Weights of a small transformer language model.
Size: width 224, 10 heads of 32 (2 for keys and values), vocabulary 1024, 12.6M parameters.
Architecture: RMSNorm after each block, rotary positions, no biases in attention or MLP, tied embeddings, normalized queries and keys.
MLP neurons of a small language model. Each row is named by its layer, matrix (gate and up: input weights; down: output weights) and neuron, and shows model dimensions 0-191. Each number is 500 + 40 x the weight over its row's rms, rounded and kept within 0 to 999. Numbers have three digits each. A neuron's up and down rows have the sign that makes its largest values positive.
After each neuron's rows, "fires after" lists the tokens most often just before its 100 highest values on Wikipedia text that the model never trained on; "fires before" lists the tokens most often just after its 100 highest values on Wikipedia text that the model never trained on. A number after a token or word is its count.

L8.gate593:441484491492517475517499528573431445437451524511486532580514550507451534535432502476479553514524457440491475583505387560547557499559497550509478454481523562456530556467456494572542447505425428515581514486479472501501477500501482548450520423627490507572491426505506491480481490485534491497539482521517477541514515484491486461552420537539522519495465484502511528469536502504430517453526478476545496543557537594541548529505493443450495533453489536567551469516603490553534549464477506486478514496494562454491520493516472472559483530437475511506504564514453535500561551550511523444
L8.up593:492489492487477535601499454515562500512527552494483571494459435462498545501532494554493531465471522528484534507507424525476495489505499421510533491546471570489507432463436427553480421490501501468485467591503501528521500555474439465483521511519588514497582522498540502581419499517459510540577615494523552550487524465480545436512513477542532549548481503450477531495557487448473468509535541487406472465572465542501523493470502452560547521528462473531470454487526447469611533449522493523472538493455491449457491514478461558517554485525498469465523477543519485499525515527479507424
L8.down593:490527477577457498487575473560439506437523523458469427540455489588432524437550567546569505475490520420520500495498520389517470448502505541484514494451522496514486505505516535472501504505457466439561432495510562467631428596437473550521496501468555512495490475504487538441470512491509469465524457450474454555547499530548490573501445517446517603466477499509536464498464523451459546510497518541466457510458484513486417498450548491504514528515512472491516585505556479492436485537497415558522466519541549497495559487432545438480498519493530533422533526454496447524522509476550513475
fires after: " C" 14, "n" 9, "a" 9, " y" 7, " Y" 6, "es" 5
fires before: "c" 36, "g" 15, "ce" 11, "ced" 9

L3.gate741:447510495492579428514500543523506555466516508515469469415497407453480437498511493550419446560510454476476568475494510514494497462411438532471438539419503451474485477478537509520499406585492482550439505523495497505512484496502463509479504487462460475482558580491464540500522497528462509529500581551448483528477564503502435506500401487468502472483487403502411556502507453557502460559426477463494517516542465540496507460532459551583439451487445451476454495484521588470484517477508448470456560526550486581493516503533479571480504508453509518484494539501511461488528456498547529486
L3.up741:550488549488479475579559519524471498472520509441497537540512499504567510444567506495577493455497483535516542555508440470504523463558481516473485497505545513577519505537485534506517468530558482519590435474521468504487529569546489478472541422551494449517499537519470497488484529551411519529544476505526546463499495545494410543503409475487506603473467467518400559453496571500397508473563443499549420531518500526474498536525445444541551492499545527444509540421518528529481520542511411447517453452455542477494463595479536535515482471487503501577438560474437530446445511489557508531
L3.down741:466530468549507531539469487485559526463457456577481471483452493496478505476473464456494464524546513526467462500480570473384458511527479489488528551497496514510495483532521483579473534476499533511527512555455545526510491486483480553574415536583564571478436505495520442451473530497474417567436480490542548416474502483495495537452606471487526474517567575505497460577502579535464526480462523501488484489477471499593499554505477519443490556497462553458517481419524503533536521511479564457538499526425490465468466486499550473521582476487469439413508556497514506525517469506487476489
fires after: " pro" 20, " A" 14, " con" 11, " a" 9, " c" 8, " comp" 7
fires before: "ess" 22, "ric" 9, "or" 9, "ir" 8, "it" 6, "in" 6

L8.gate71:506520557475513437484457465531506502497476437504466439565551519477467523451526422479509475527496555487514572436521382479470552547559486478498438553451512455471505579495520460521458466455541498487523432494601525510523439585490465504542486490496453482489530513489486455465522565491486426503466450521410524446532516507496513523528442518514608531536519411474536422546477534460483436525553494486538443550461508483527527513523509488484568493590521486514533494474467501448511524458515525507579551472499463495535426497485545498488431465475551503492585495418545461473472522562445563530
L8.up71:519509439480501515490581523539570471521576514499500555523515482505494504478507463485522526481523457530524552510552525534521461511447490398446439499501457456569403582562548451462494611504524455592533486444498473468525435490579491513525511483486539451508547533490557464475505611455536534481533538554502484513476561542455466482504477484545491475580504456440536494558472487458509428505535491510538414489537517527539471507504509498505552522478467464439528544494485481491540546523527541574527547472519439456526450532555526489468465512537555486498522398529542563512503465493573458521
L8.down71:454488485432523486524463503489519499546460566577508521549503501496648554537435499469513448521496519528432519481517475515467521504480557505485549515541543515524598480521543497503559491443530457513492509558544485527495489511467481540562469546508550444465515467495522585421548540562486582501508481560503557526535468440582469508478489515506454504535491479500469435496490601473557463586569550532446512498535430582555510502466462543472482521476445551503532508484453513499526449527503456456447578476504528491519501541459513511523516550412568450475526535487512582534527516555518412508
fires after: " |" 44, " (" 11, "-" 10, "." 7, "," 5
fires before: "–" 22, ")" 15, " |" 13, "." 12, "st" 5, "," 5

L12.gate782:471463535523586420490464492499510493508478542507492534524449454400527511505479497407481424512609460528501526572498515488499414540463454489498537507527453529540534485445501457500480480467506585549532529532519493450521520460505530552509387479459579511464511546563572474514516528590522543556537495485500509538496482506527463524495459566514538546490486523526515519498469541445486555469519506557500487473459447485486562521479541467486515531464502477530513524534426506467537463507548477532523571445465499521553457495482473565468526433436477489459542584523470507484444570461526517552
L12.up782:528512546488454475492528586473524510479423462470462456555553546444446446451486483577491476507487507514472498510505501555578463487428545446541469517554519405477487503495569422476541512457545489534531502599574421517540459481488461439561488515501499474529445527480459557590496477507439476535439468537536448445504493458485439480558508464436517469498534580540494535541499480547471462532456525478437465504480511502485616601483516519517494524452486504462490467421503505543485508488505553525483455503488532558527471496524433502442520455509428519439550559479528527537466503535509523566
L12.down782:464450491431508521475575501529522466467502551572505510545514556443441485580494516483524436495536425517553508475547498462478515544480520491538475437485416512539467555481519438421552500569501546504453495534527484450494520398521499527487490470455494502578581518542535505535555459521461534467493560419539506459500531447455433527475523491448536537520520497504485511531542486424465473561525527513537508523486483555520500449522462467476539534491537502483483487481443597505493500464454503499485435542576513508485468542479522516463574549472413431501596535501512479456413435525493496478
fires after: " |" 71, ":" 4
fires before: "." 32, "–" 25, " |" 14, "st" 5

L12.gate242:477534529543518408491472493452515489485470411507465469467456493433534489523507491488501525555481531439511459480561535506455487466511544531469450445546531477553483475504464514502495452522494560502463560516481571478506507480499551498446479568495513494520535470430502521533466523482515533465510538516402508464560367440474450525407516437589492452470519519474459575493502447440534527471490497525511463458569519429473545544559466498483545500482535521526520541509474501517507492493475542410505411437484500511511483467461399538463509497566454497457476555524586503502509443520507563568
L12.up242:515565454469544454538379556485455535516453526513462504502470524502510530428578499510454479503460515490519523478526554522542467492546442521512485531470434482409459552430503476492510493428507543458450545601491568545430461442489528479490504444516494503499454544517483478489493464522528468523455560548486490477482588486543490394479494518532509527465505501507542463483548534445464506511445497487545403494522554471492488542553488540454499487495531526526584611530563459518440530520522518499493543558446427488492470544563516520577529535497471508480413524588579555493459501515512478480
L12.down242:483523573553477384563538527569625472521466500529534511442502458556519452517568515450525480450538503454566532558517524590458537479498500469522528531512440464552530505493527513480568501506477537443427569462535528515458485577541552619533554492518517513487544469495514511501528513465467527420552532491509507460503470517453530499484527471546488474459483451517472444540515492455452434483499523539482493535519482510520500525513492602537490484514553507514370452431516562460547532518546516454558461503467467486502530495502482465457559557493519505501494571484491548514499581433486510508
fires after: " 200" 19, " 201" 16, " 199" 14, "2" 8, " 202" 7, " 20" 5
fires before: "–" 57, " to" 6, "," 5

L5.gate732:532506467455586569416455536472554493517514538400612462454536517502492480479454566499477484620490523560467543507556517576553534481558533439421487508513484458497540501493463475521529498501484447464496477514490421503427527516512506475492481557531454417536427522483483511509475474486505531592510523503464545511537544502504495509505439491421599451536564505523468439518512535470420517442410513536535487528494543538463452480466479467522491441423485523527505503498484514542507499523432537525521508519455508499505488524418410480498550424456531497512464487505498516481509502515471555474
L5.up732:483488596431481501487557545457511514489514482475434489471537519446557494442498458540466582501518552574520557534463473446507479445444485459489391455530498514526481476522547484526459532452461471458490514548509389542479495578450509503481581544489519556554465510469515579477591483464519460486499502524522424525558535499513463489496553526510490477472505478438495451496553522514468494525512521430459486473481555489461512464519456420535534444518429536483534511432482500518476483508479456542522506461498496557492556557498488507495559450527554504481482503557499554468592496498476502516
L5.down732:569464506464501530594443549533509492470518443538451540497505515514536532513527484474503422433528445489537522470563502520518471491528525464525541448564511522485532474482548485464498514483502525545547482479527535471547544576485516536505547489478539482491487441494498472497443481469514472489509524479497510497544528507474530531489512475455499471508501560433538506518598471495576438534529508480461561539481441411534487494473491486527468464575535494466480516555453532480494507596548525477496499476484437573486541430590491507487499407438537512505586547474584401564465542426534512514
fires after: " 200" 18, " 199" 17, " 201" 13, " 202" 10, "20" 10, "200" 7
fires before: " |" 34, "–" 11, ")" 11, ":" 7

L5.gate344:480483482521540488550547557475473451538487486508496471470505489481487497518484496530489490428487486469470543476551499500571430467502480542559477523513459466485504529557513561534509460527538499562468441541485505529512517428439556547505494460498481520498365514533461514479494507607445544497611458544507505437478523460425549504477442437494513552471454484431504523551499451525509455581557534523528465542473458611472506481466425511518475514503443514533454553468434541515492494496414565546478580498420485510543517489526470499510539612498497495477485529489525511481505500553536494445
L5.up344:486509520461565436488478545526536523525489507455482553494515456522484538458542528501553499503454447499482468593582545522503469446482518491468425581511481493516508461529405495506522471439532512571431502497463548471530511495434451431515579446442503507502446474520415513508479490503465501536431507541507513515483440485539537433536460536468536533520468461506486459540480508604545458492532559493520449482553468490514531549447502464603541486485488529437503496536478548527617503500406579558508490457445501412558535459521505514506510537509574463447555506544461491446546489505472509522
L5.down344:470534561563505560541495484427543520411566545579470507450434493494456508530493458514556491472472510440507524454525580442432510481486536507551511527488563494501520538510609457478527494491543492549474476510455519529505492462538460510486452507467563456473466547552444473551423507468510508503528528436488500509490450499467474467526517488473505470547529592520533584433461471535508468502440536509525454527511519535584460498487444466567516476539419455557497456515501532572493460493529404485496456544484567487484441450476508557487469458496509518506515438474417445467506524550500517488
fires after: " in" 16, " per" 13, " con" 11, " A" 10, "1" 6
fires before: "or" 11, "ric" 9, "l" 9, "2" 9, "0" 8, "ect" 7

L2.gate385:495501430528559531551472564514496506517451511593537524520537505489428523432513490551522522451447490562489510544543484491486489446504635556534522480594545607493580474471571540489534551490432460482500528523484557527559609560493479537487512529528478483475392481497461507472470540551467526528550531492457475473513433464511478584504558507491531500512474495452415513459480451499501530424509486517555513491483497519463501562546503559500512453521572493538510481535562413502453485468509550473436494452452552488566503521497428497519501439512518495495542510505548560447494491514484506472
L2.up385:496484512419468499543501504502502584474446581429509408498525473445502497515554514529443492504504469490469456485513426492457512403513535458507547539512521532568480450505507568569569548517493448553474507465450503460489515501548517534517480579490594507505441547438470518495523512448436460554491439466532456495500498528483502520465485463472487476526498531474558491533508548520417458517449475517446431506511463506407411423453522438467505452469472520476522565467549546515430520535481494506448485485502498509484446508494501531491492480504493577485508528560526487384498474475567493428
L2.down385:464522508575506505538476562480473475510603539544483482538525515496534455523506522520482494449541501515537487476448495537543477559494525531478478529497552471476551439559511458470549483445535510478424444548490464524451432543498532545478513563535442412443563491523495483449500501445512552452543514483510553537512477465471491560526467487481453483482486486554507449436540483505469492531494500452451508485603495506552513520528486538518450486569497527462549441528566501571497419439553511525575546500472512515527550512468504497560492505518501460439470498440419554552475480459534545547
fires after: " 202" 31, " 201" 15, "20" 10, " 199" 9, "2" 5, " S" 5
fires before: "m" 22, "," 17, " |" 11, "." 7, "–" 6, ";" 5

L3.gate514:473617498525497516471510518489496470466579482512491427519479453497436522465539529479505427503438504527478550518553532441449513564512575464506484585556546484504498481480503561494442528503463526486452511521524511519542472458463535520459436499442538517518499473462547490441550527526492432554469524458550502441471524486514501591476479491464486536550506546493509388481480539492499577543548555541484511483524477466489476499495484568520502510515490521510507439562495521497478485413525497467513437568471428393526493499425483492503469552483589486480522510567518531513442522472436512473
L3.up514:551521508445505562487420486511509531509476504502452477510524503513401531445501557538474456481522447433423536469477500490509536478567465574478475483572485475495517478540492499464503518491483517453487494493452497491413477501501432462532486445508547493449504478612487472495497466483460559468494541522437478486550539461509528430476495505448517420496507548457465527470525423493510497511574481528481407456499501463557455573415515544528472489502497556464422520484483517459509470446517484457442538534473498481532551475582462485560558463534567552436552515551536513509478586503530502548
L3.down514:492502479498537396492511479575468449509488475507491482459501541515565446547490483587439585511488438544488444502540509500502506471464597541497595505486479468543461542518496469508478496431484506539532510455467449483547547503461445484487554497533486446537434454518518487528494497501487541502430467495512441506490457526422456497468452461415435540518495431540472476496537499495460479447477513461468439546515501511424535452534457489514570463472507478501478550472513445479503577444456429561517465558556504506497532563440505477522518515516397498537454456484489484459480395559537474492
fires after: " 199" 31, " 201" 21, " 202" 20, " 200" 19
fires before: " |" 43, "–" 34

L12.gate549:463559438560509540505508506460505504451533444537474481466476513465487492503516480525538491533432484468435471521463514593406491603517463495479469530567455474558525441449526491525418547558558472522551397568509477456531493504487473540487511536526451527481511526564491500549455517489518535455471480477514492491508419460530422491629481462443512542585488536519434424476528543499469456497517477501519448524518500551425582431541486439491516480437513606517528472512532423567488544546554455511538503462503473467470510506487464512567464511459494539479466523451494556479442499492483518504
L12.up549:540424472478546431524515532495488480472515498424561429578564487537490521580469538525488490475471505508522518493554517514478474540506473521435497417570490510430437514539525535600479448493516560509450516486534473518505511506544470494513496521537478492461542559455542442463546527496549550512526567525486514517446507568462456507496544470452493492527508531442525488509524544582489438502471440497492526471475515516548535492510507483423479512496486502470532463460522566486449574493569501428474480528487407506552505482457551454500496544475480490582468460484541493563490514546521574448
L12.down549:425558549512557466509501486534451515512485488571447521468507423522529510481476562528585525513513460476530540520432524478613505449437500509547478507483539488470532489565470507466576473465440521514487502507509469454560510493561481483382499437509520505537422561437499466423577453496501481554497487542475496521453456486477493521504497499539560427426471562476573536446555417430456509437476519501490480456500486511476523472534472455500508504608510494441522488533494464516447548476546487534450516530516552541495530547510518461474464492517472482477582495506509486514534504415474465531
fires after: "\n" 79, " R" 6, " |" 4
fires before: "==" 24, "The" 10, "A" 7, "In" 6, "===" 6, "k" 4

L8.gate831:497488541475550534472484517541526540418545450441539483421426479564517454471486472442452477527507510487477563487479486480499455504450488512488564469464562508446484502528523502516496551497525473497506568514430474491444414446462514487453492528520512470536482476528543536523543496472410450467538500471503464515509386530499557491501489457544573506512470399463525459524430488507506558520486541493504520513526447502489527503483441474504519500510450549528534427509438463552463565534434469453424501469435500588568473526560503507573520436580555420478511536460479481503546582538461565483
L8.up831:457503484469481500487562466455495510503499558523532500478464499489525546390511478587509501537449481493530513512487511552462532551482550450507474524520578553502517551508492493569518419466477505520450436448457532503481449489507519477502479556529574524500485565494515499480480509511395556588498507520513463432511493565424479442477459486464477511504474525497480484502547525518574543447446436484547490507467566585544427518535505451485583518445526456478546563516451502459502482495493453488519392446475463515458430484542521551600575545510518491462548427538530506516538484517531540532
L8.down831:483507541504545486539477502497468501474568526566458471491550485518528500489444494512393491533478516534443448486456525465489447470520558530423490507488470480505436454519438430571478428490502462483552459573525441521512453473490544542533560494463547500479477534484468515552488502556527541458494490431519503541476530459426555557484480468443523497491518524503424424476533491487468515515463533415504508496466455496571542563489556550454479379506460563453488627473508511453514523501518506508499447521502430535509503555398419495477516543517508493503492498523559467536502507493497490468
fires after: " con" 26, " per" 13, "ased" 8, " a" 7, " Re" 6
fires before: "ect" 14, "or" 11, "ir" 8, "in" 6, "l" 6, "ess" 6

L2.gate565:512454504478561472492557501469517575562515497464481518491511459447431440536525427450470447523490504474478537490464567511533459512479441468499519489541374495447475497527516531462456466425500472582499507459468414480534426513519491455500554418539547466512490517450574531502511527527484512528446487505536449463460522528492473479494499449453467600479463462520410506479484563573478568487492485506561513608526437516538511498469483523478452461569470469518521513457526525489499491549500475474530504413474474448550473539517520562540457549498501555494493506466553502416389495514479476530
L2.up565:467477486549558515537619504479508511501536557480469501530497530529492484559575468462428521478516485448535492547501496515454521542511468541558589443499534440441493476499511517484459501506453519500476470507442462496529453501531407476431476469479548423547463496521471446488495516549415533516555470484436523461531469511538484483548501448542535476534520508482479564584537490520460556493489557461606489531497477558503569498565542496502409454421480480427516540533440489489475443499470541508465525481497528529529513490510547471538467585519475546571478501525474489544534549510531521541
L2.down565:536571520497540564393443519519478494445495550452502537498494476538544516455486552413547546510439422499450558512498490474460474399546506417425483519484482557526464474561438583506542523536531515521481455518553454535516538507497507496495523609443497547514509522535500494536502547491443452544501484511482557490482529476484430531561514466504511457566557409472503517576452456466489488495547525453517486468533534472537475494484508543574516484526595588495512498468492462484513510519471467523456478478452482507523621559534444551522503526481488419537526547527553431508474489505541525510
fires after: " per" 19, " re" 13, " con" 11, " Sc" 11, " pro" 10
fires before: "ess" 12, "or" 10, "ence" 9, "ent" 8, "us" 6, "in" 5

L9.gate80:456531574493549506518470529496480440470461457579542484538461536456512469455491447496432494474486487453445466424416512489463498486481496437459535519492551431519543524561530486429460481502464505510530436484518596482454549544540495640532553547449520539485484572464502510475579538532540546587534578482519505482515533464518548508489528473510523534499530548508510516486520531519496491517566493518548536474433465519482523516478482513486457545474430528506448525511488576490525499483516522514501486530558497552481545505437437531414479470520459384552525567512541587507501496505581507490
L9.up80:441509471505433549499508437588514510552514536538487474511418495477444495515581509493495545458576510519515585463513440544516529512529508483437536484517509533534528498477510460496517478469527493545481525530463469478543431523520511515540512529528477541509520528449496590492444493452478464554521528482458533477458490481475509390448591534515488604514495428503505537535416497500531531523543514529409511450429496476452567540454514533426467510466468506485534513484498519523528408457553573510530545512508490450504509482583499536580549524429527449540479504525501554459497466528590554517
L9.down80:517496516428579504477474494479531496491477488567518526492545542490410493509507555473496479467443443570518532513527478487478566466528523547521486452485532506472530550506471476520493429436435518531459505545438457503504507480564532515525523456504473505539493486471581522524500476467454610573464498481449525519466522523538447493488494455474455448575495463490436490583531498497498513501431591535508489510411551479474497495531550543404503506371473491579510532471441501480479473517503568508492561450549513482484474569481516567552528526473447478487472502449520454508486458574531534502
fires after: " |" 24, "–" 9, " 3" 8, " 2" 8, "3" 7, "0" 7
fires before: " |" 26, "–" 16, ":" 13, "." 11, " m" 9, ";" 9

L9.gate281:432540548476452523512522536536429448504429486458535433481541550496485508487565485485479508535515555455484536508612493505488498451537608549428502394530449527535477437424510443495483424487476494507550488465503441456524503501516564521520528550521470496499548450557504491498514515402516478545516571536507518501510536536521488496494503494487522505523461501466470560507497585444513553513523532531484518504453526474571521583500484482545506495470521477532448513503543475457550555483511449552489394570463420464495471405529502578494500484533454455516432443525527540532541485548492482489
L9.up281:463489563525502521501492459482526540499453594493490441479524442495621499466548500521422598521517536469440553399526506401437522502551535506445449492498543473546487467409489474510510470529545516495539508570477499508508492514453491539490425455504438510483488475504516502511501515435445493512567559571527491511460494503522537498448545516531428503493514549513438440508513585529514454515559449499458583517484493440457527478457524506496559429455470509549489498471521462435587520514494485504464468543500454520519537528477562458441513472494504450578514427476489549478495500503480473581
L9.down281:471513470474480514554493593513516522523473541504466465564466498540496587506503493509539424505445528593526504573566510457577515505551525486502447540558592473449570519514515556526460464493456579435468481548435498535486486533474548485464450517499499489538502455464493488509482488438434488468511473560570510497461542510588586461479462467521466529501515508419496503514483526526504587563491620486533493544508486482495440562534431498558501486453542457498521500562516446473438491539539531599458533473531481539568513487496519483526513525505549468510521503592458473459470482523483499421
fires after: "–" 22, "2" 12, "9" 12, "7" 11, " 200" 9, " 201" 8
fires before: " |" 31, ")" 17, "," 12, " -" 8, "–" 6, " season" 5

L2.gate883:467490496491545556504476471484585532502511458465614541521555531506545499493537536477459434517529506512534481519516544560482451518472533551480410543462503504535444472479513445481455549522512587517509569535500470557477507490412512537498472492549492471511525495486480473502492560505509489482474520445502433555511523506422494438487503451503452487524604412514489495445532462504513500483524555513445405509540512546571408476503456499467540469548460430502482510506475541457498538439472505452505526457585497505483453496506508501599530426510543560518545469524460515452512516469552477479
L2.up883:475425385453523565459510475481462491463543519524532502515514458480422562468481467542445532520476517494563507492664496553447488489467470515495515542481559515517598518502507513485530452464510548501488473485502468523517513546543552475474565527434474500389504463520434469542472473468481538511531545531479466571455541420504510504548422514466538493565485510534477439518539498497457517511561503462443533444482477523503492517454495526474527420468488412544491452535547428468504498515532481493509566492534487430517517427445496503438428479530509451464534521467483524486519491479417449504
L2.down883:498511514494526438507502517493503462512500556464556568538485483475469535490533521432551499434532533443447537510470493567551534465541561490515445443485465555480452481463465494481439529530531486565542502472461455516461500429457481500565492555519462453552496490503566520478529559432557462488535546547532508452466556567565522464502497505428551556420511517466435546441453466502520516537508493486486443491522553499481560558459549467524496542491486571484533477445567454480540504519487557519536494543519579500554581522541531525510536447423537463484493474559513522502493492449558553520
fires after: " Y" 26, "y" 8, " y" 7, " 1" 7, "9" 5, "8" 4
fires before: " |" 23, "g" 13, "-" 9, " of" 5

L5.gate887:445453466482461484509565505520497509440534457445512499535563470555489475473567515529458481512538399462455439495519556489539518446535615521524527551475496522564508506540533552515560479451516484495457536424624443519495474517576432499547514547488537464559515517486496443430452546395427499469531545431511522519529478487480502467526423500533517504548578497441462520502529515526469512494501525516445454432477570461507500544463519474506519467506532563515526515480515528474443563542579473500540401492564518486516472452436514465507460526468478557431456475492452550513473552503558449529
L5.up887:371526491500492523548473500415483476558630462459501461559478492579438519463520501494541549560509514543448513514551496474489423534488500552497497500437487514579508491533480431489460505573449505504468488516497546549466388546542466533514535487517518516470503511537500462406499506498453469518543475477477520547554531514526441494532512519532538507533577490510516498592417484514438570479452544573530538482505442470544444438467477427581474543432523496503462453474544476490538489553502469460492475486508489518452500457501544516483573519469465466552532439528513534494449540488482522557
L5.down887:589468470510485503431490531480442555517467530457498473537525537516502441412527530500488544512495533519456505535411491544491468490473493557527525494465531563523524456450557505480489537502497504503463542421568526586518387472474520534472522455478499466399557514476535536429571553480508481458423554507519499510462444428446594515466518526511589519492509500471462509487444497477486431464485513536523505525504494543501496560472532528478465533415501501469500485467532529537523484545547350498494519580477510546493503486401536516483493496520527486487435537477447549429520471471467431542
fires after: " c" 30, " 20" 16, " 199" 9, "2" 4, "L" 4, " 200" 4
fires before: " |" 28, "c" 13, "m" 6, ":" 5, "–" 5, "ab" 4

L8.gate771:449531460493477417530519533500503446514515519517499453513486541493502397498486498588519522512439504432475523474481503433522504459525563555453531501519477608564477507504504489464529383546541465462533451438533486419441544514487436532530456523462469404464513518505498441449501516459584555448477544496434517478590480513454488498498542407441532535536538514528471466501478518495484541436569475502518440541513572504515499493479436422505461467503467517458464469498466508578544525531510531449498403515531512449513501478483454562502453498573447486527520515505459545472528508479517493492
L8.up771:470494497454489462493505555529502501505489511497502446447462519472534503512488481540510494493497521485490554482537480456528573510607545471544543484481481601507458443529524442436416459429491586596516521532469548490527472567533489513486516499505490484557481515514506492547531506433472491537607483545504492475561528581540525385471518545498516504447413521457504492530516516476469622448491434548564487556546562514450474497520451449513486549522560470494453524552554515493471484513531560543504549467519532545519476475532500433469534447536573529528498475513411541430495436489416525494
L8.down771:470441529484489510575522553492473552451577465426562564512546524492527409573493529566525531556475489550473581496486467465521521532533541523481473509568469500523516461507510424537512526500561508528544435516511505510540510529465548488498459589574485521444489470576554493478487484525500556446456546486544466497597442479491533537479542526514528475457555462497494483515513527471516470490471525455546478523476472476460521536494440580485433485494499510457502583479549489431454472475516547451449513425553537539460602492442482528562494492509527547518527527455503610541468507454449533442
fires after: " 200" 17, "2" 10, "–" 10, " 199" 9, "9" 6
fires before: " |" 25, " -" 11, "\n" 10, ":" 9, "–" 7, "4" 4

L3.gate258:468477509512469523517450488478538500505409500488530485552496543532410483470484554457461536522520508505481557538551444544525557497496492505504574512552512520520438534415519519521531473575537475503548534482537484554477454575553546468483604535507525511517493458453508480500451541479444468479596559573474446527516479529470502483519424565521480474534512446484496506535470424528525453476560478469472429481503545507532459504525520459529541486521478528528466458561517502466559550524420573532478518551528641456515430532542446432514487518507465477543498523452504509421498548536480525437
L3.up258:477459450480532509483521514475510548542532483509566440625438458498472527557539486483468524483417491493490440549506498545519493516553482434531523507483516469506478441508526554511478481594537544474506470349502476576454489438475531456493478596459515509445505466443547475581499542477449462539560538494445470520511481560526521487584544543471536547504535483573477495505494494597528486506550490468490539573517457524473506545501535527537424535469559554480550525486452463518527475519516608481446539507468491483471514450484446529504495506557479537548522486498504514523516541548476501512
L3.down258:497558559450505455512443486488436441504501524474438597522471536565513456433541499495424554483574544489521496477451428482551518448477498505527511536452531511497463564458487550521507518542509428510495447521510538504491498438541481490521492512510564504484468446524613425596499465535477494484432461439568474496417430503452529425553506470503555519471506488452459506469448492441455495473501452552499397475536507484527468488500477444532514446483487477499568526507486534459578582460536529509524466567447451493485465557483537518477536508497476535433524515507530425488466468481490428502
fires after: "," 69, " y" 7, " Y" 6
fires before: "g" 13, "9" 11, "7" 10, "3" 8, "4" 7, "8" 6

L3.gate808:463550510465441410446524485508452499441477518547416511542483508506403460510499489463526513533474523484508521503478452540485589516499486496465462460432474489455534503441507501538419484536496451535511543536524487515469523419459511520493470468525475513546519487517550510494499505581495534497476474520501483379509470497480502514537447525560487467518498528459590598463436508476551498529465514548479461527406524456514515560500468439467515504494516477528552449450398556437479485506526538570590555412501463556508487423428440427478499449474551474444531539474531552494474422515541531481
L3.up808:499576530429628522546539521530490443463464510519488506475517558554510547541500508479434536441436526545490519497494520512483495468452505520482485486535495574550447485598421534463467566462471433480433514524577491497477457516607465483492526437477440514512462580562514469548480560517518447534563502538497528589489550494532484533492470528542501521527477578506516516553532497523436552505546500468532520426476445444488586437532441459479495500505502494504502455562530588482514479463527462545512550467505510508545483522509574522540466558437472492486488453503443536559557511550510512482
L3.down808:510495490434502464514473530473480544502461469545504525524537449501502478537447453556461489494556488454520513458523528461504513511438456532449465486537433487558494527472420469475506599511456515448451529522489477498490525479462492526568445509567540570495535472409475473443517479467479518532438529514500453478453482441507504411470520524545482424505498407459414563502496496513536499452409487439470528491539495493487511552513567591466533488452497560537457552567460432479478626445609504455510505473481442539478569536487561481523539446498444503510530485450488449491476438519450475520
fires after: "|" 39, "-" 19, " 18" 16, "In" 5, " in" 5, " the" 4
fires before: "0" 14, "6" 12, "7" 11, "2" 11, "9" 10

L3.gate463:405502560508485437478428440499452557512505449449496511495414494452514499484478517490510437527502428460555456436497447518478460511563438507492511517505458487498497438489522505490476493538509504524540516501513415446473530525522501493470547531552513520490495498572529499497541515510494507553432493459513454444575483495475577453492427541473569533536563523442493544593555547599546542588543485505551476523511518513553477435473479433449402456500516552509494420503540536503458478535536447585458498480495474507481578483487574518527550541510498517425527505519476490547465459501492457483
L3.up463:465513463448430494481514572564447495507481522462548513565431494523465423496492587498429520467491427449523480508465531457495499517511495481463472515515481477509471440457496572525487532510562477432482398479524481484501506473516457532470483526495549408429473498572554517493479493521493454460524547447457517500487513548498483478497459518562513530556559485474547476430495469448504499463511499511552537541530461490483454505552434552495550530457469521488490473466495481489441566547532442519492443542506484507542437467453559475513515506485607532480558474488427478452431551509489439460
L3.down463:499486518500524448475501481569406601468503458537463526548546486461553504546545504468592452564529460481523495497506538492451459436460540539467523481509517529486544516473477562530501586511488514440477588626482534439446539511566468476479484455437489514433396510563549446515528534527503515480513515538442529500528517493551543453557499522539553528464523537503418449576461573476535465417534435496547506485495509455589476451500509498487470404485492535481533412509524509484527469500521512511496508572459552515513509502485516508471449525491500516485561518523501525512524508492532560542
fires after: "\n" 94
fires before: "=" 25, "==" 12, "S" 9, "===" 6, "-" 5

L5.gate892:509544570428541423491534488475466535505472518476496575513487484536430490453557456549496537531491490515504536487537518560481491468490489524529471449471532498568424462548497566484434475502505504541498480483492462497428514482519438466502497432457497451537533525468519481497497503583440552534492581503528476448460564480446512461520473511535515496555535518491514555519497472494446521500412526497557472536497530439435517533534501426442465508422477547505502465494440429450451528440503581449489564482587488504527487469503520526484431491597575517512515501542411498496490445499470483465
L5.up892:528450484473521451491491436503477507490519531530503522524499497506492484515507519504481593535430485478426460473570476467495466539442543544420502468504478444478510471546435496486495432580527518516492538493514488552482520480531444471530454517508451494544500494528550514555532479499473505493536560554477488578508541452520496474519497449538546487538442443493458562443552468563525525486497517530460562514527601476476514464556561552513467518573501548479495485533466491450596508492474504478462496485515500554560493405529536503432616493488494534493558460459477532562608582525560453497
L5.down892:516490529488527474483528505498453454429513499475553557532485502564469499507481528534505515546499509509491495499615458415525525522549496553477456537542529447442454473553495514538456490523461503521453482462476471553482507510531491473468414408463462545485508480542499463523515507530503547554489580497466553573487548463508552473524467521527550535506541480495469519519471452490509444527474500488378545510534483475462581549509511555497495505470479538521559517552475500461457532555499548465444466577555393478563473466563546484421519596522467558483509492481510433577505551542492488476
fires after: "|" 54, "20" 12, " 19" 7, " |" 6, "-" 5
fires before: "6" 14, "5" 12, "1" 11, "0" 11, "4" 10